MLP neurons of a small language model. Each row is named by its layer, matrix (up: input weights) and neuron, and shows model dimensions 16-111. Each number is 500 + 25 x the weight over its row's rms, rounded and kept within 0 to 999. Numbers have three digits each.
After each neuron's rows, "fires after" lists the tokens most often just before its 100 highest values on Wikipedia text that the model never trained on.

L7.up79:458510509484458497499537508498483513479500505470531483498520549452535525490515501492488493535483477499510529481490485489482480521540491498479529435503506491500474541487473459516501488484492490495459519465483498503493486515436469448478458493522526482483491492546565457459477503497531497547
fires after: " the", " ", "s", " is", " an"

L3.up1178:479468507450514489499491431524520512460505461490486504521519499553520502505511507485448538514509448474482518500494491471478495567525522513513550436532474494542477561505480492483481504540495504523533505455536534493473501507502489513526461474479489505501477493508486530463513545510479501514
fires after: " |", " the", ",", "|", " "

L6.up924:494533514468492512528477520543530508522530533475551491528481490526487525503472492454493508509511486499487501469482521495512497531538485495516544480495524531536510466521503470478514510457477492457509453509485457497494496500475438535492478491518511499456439520533586480457465498518532492496
fires after: "s", "sh", "ul", " ", "y"

L7.up0:480498550521539470480498530528443479514538539489537477513544481469471484513531507469495516486467496455529541482484503524453436496483501483497486498525528514543508513515472519498494497500451507493476536490526513472491470489482460530490502533502502556503497515510514514508477513441460531510
fires after: " to", " de", " ", " mo", " f", " ca"

L7.up305:457458501526560458545513478509521542513492467491475499508508579497531470487488512462545539511519464483484483501522481463484506561459471505510529445468559502490482475505482492456498510498444472509530485513513468498503493458486519498511487561497519504503468511517510440473528528503515511538
fires after: " po", "s", "ro", " Po", " pa", "re"

L6.up1160:476516492462551510555520497528518483501479501499524522501531457478487496513495487459459487472490493520556502528498469573464505501507484499490510489508541448535510514513493508494499534516506470486541516512494525522511503479497514557489524518482498520493469507524529502509506517491461525489
fires after: " ", " w", "en", " de"

L6.up706:500522492532504473481467430444481539497484440511513513517482561492508514481494510493554480510542483462502512488481535540529515519452518513580535498504504486488500500505469487464522532517513497489488509471537470505482492514484482503520506491544497432476478509522536492496486508446455526499
fires after: "y", "hi", "or", "ho", "al"

L6.up9:503499480515453504490519470515490544475481510493494496508495554483504492422519508501450540511518514479522469501499486483495506517505497509473487468501547495442539480470525522477484485494486488535513519465505537505462508507510534527496494511478500481515544450482511460509494502497509510489
fires after: "po", "hi", "vi", " ex", " in", " at"

L3.up906:513513517499496481493504433522488454479478541471463533496497493534478551458545534467477525491518509473481505479490495520487502512524458520487512461540542458522496495486458523481490523453509473505547550481526504490516511488450527531484534482471523473525415469525489500472458532492502545505
fires after: "|", " 19", "-", " ", ".", "–"

L3.up1292:506495507475511490507482474529480515425488480514491496537519476511497498488508482498506446518547473472491487511507485483538550542493482507557555439480492489509519483491486518549478487521505496495519528484497523476534565501494529497524502511464486486530498497486501512498516502485537513501
fires after: " |", "|", "-", ").", ".", ":"

L6.up999:499440480539496466505540491490543509478507525497516530519531484503475499500494477488461463494487513454478521493489518494506464544484517469462565467490506524499505508504482511505482507454488503491509498490524517497467489508471493570504445502464496511518461522475475490503481581492473519541
fires after: " ", " |", "p", " 1", " 2"

L7.up1504:495490527498508520489514493503537473544546505479479504507476534479544453523497501479491520474481481515551530543452534498550522481482509473505515522512547488525471518524455469476520509505456518506511478493491492489486520487511497520479503547475511512485505480507489486541483507523536489534
fires after: " of", " in", " ", "-", " (", ","

L6.up1090:456493508504542474500513503493468506534510511511501515527495552493463525492542542482516531501546535495515505488522492486507519491442471493521473466479533479509458498452481513531475474521495450526515493490532515489484530540501509495494471522480539477502543491477512439448495503479540538519
fires after: " po", " ma", "s", "---|---|---|---|", "|---|---|", " g"

L6.up295:475512503477514515516475520462529520556509452476500484491522510503516494512513521465504481505501432515509510547484514488481457524467480515529509501475550495457449459532492474479500516489477479470508514512504524490473546479465501489469516521502502487484505481492525487510516490491489516531
fires after: " ", " in", " was", " can", " It", " is"

L3.up1315:490469509421532480494508440490501460502562502522488506538497486507548504482521518459504520515517503482501501487516511517468488526465502512529524486502516489536526504485486482537496527465491475472520504507491464493454492513485474512518475533502478504521555526465518492482495542562492511490
fires after: ";", " |", " 0", " ", " W", " L"

L6.up744:501493531502484479524482508533543514528523514491518505478503492477479533482502485494520509498490499480546478499484504523501487493517533494475488489517522520515497461515517495535545481455486486523488505473469458511438486492522520512463522493465504460499464479503539523460491529483478500490
fires after: " De", " de", "s", "lo", "ul"

L6.up780:516534491500505494513511488473477513467466493497510476504500531485494508472494504504526518530533505481535515490463509567509490491450459504511482494521497487479507466526485490513531489480503495496465508450442539502471514448439479496473493513495496502506521505516524496485516540468486500483
fires after: "al", "y", "te", " his", "ant"

L6.up52:497554534475476464488433500497541469456520522513539483507545509477485501458556511480506481544510515490520522524455485496510535484500492502525518502511456439522527487500496511499492496451491463507507472518513519510484485494553469482460489517499486515540498486489499474485445509521421490531
fires after: " Go", "go", "o", " mo", "ro", " Li"

L6.up1237:494462483507516525535491510483530510502456458500520515500515485454518517467478502449485530479485455512517501492446445523474506522507476505512536489509513473516481541536464515483465529501481493504505512481477520522510463467485487512513465526476492471496493528490462527462520517565503512489
fires after: " F", " f", " |", "==", "F", " "

L6.up704:479494471454512495508500490482495478519537479474520523491564522525507492511547527459497478506492488535494495519474495523481467491455522471461530514492516481473480515526479450544502469550443475492485509507510521491508459509479437492501445505511540479507521483500475497500518554497474509508
fires after: " in", " con", " the", " ex", " "

L6.up366:541500501473518488515518511459521535516490465512514510502506521515522502494486506535483510534502489524503514499464538494498516515492475506488542490502514478437485488539505465495499556491482490478492530493454546500508525503459498485490467541503537445523445442504477533456510499513497526520
fires after: " ", " con", " in", "n", " In"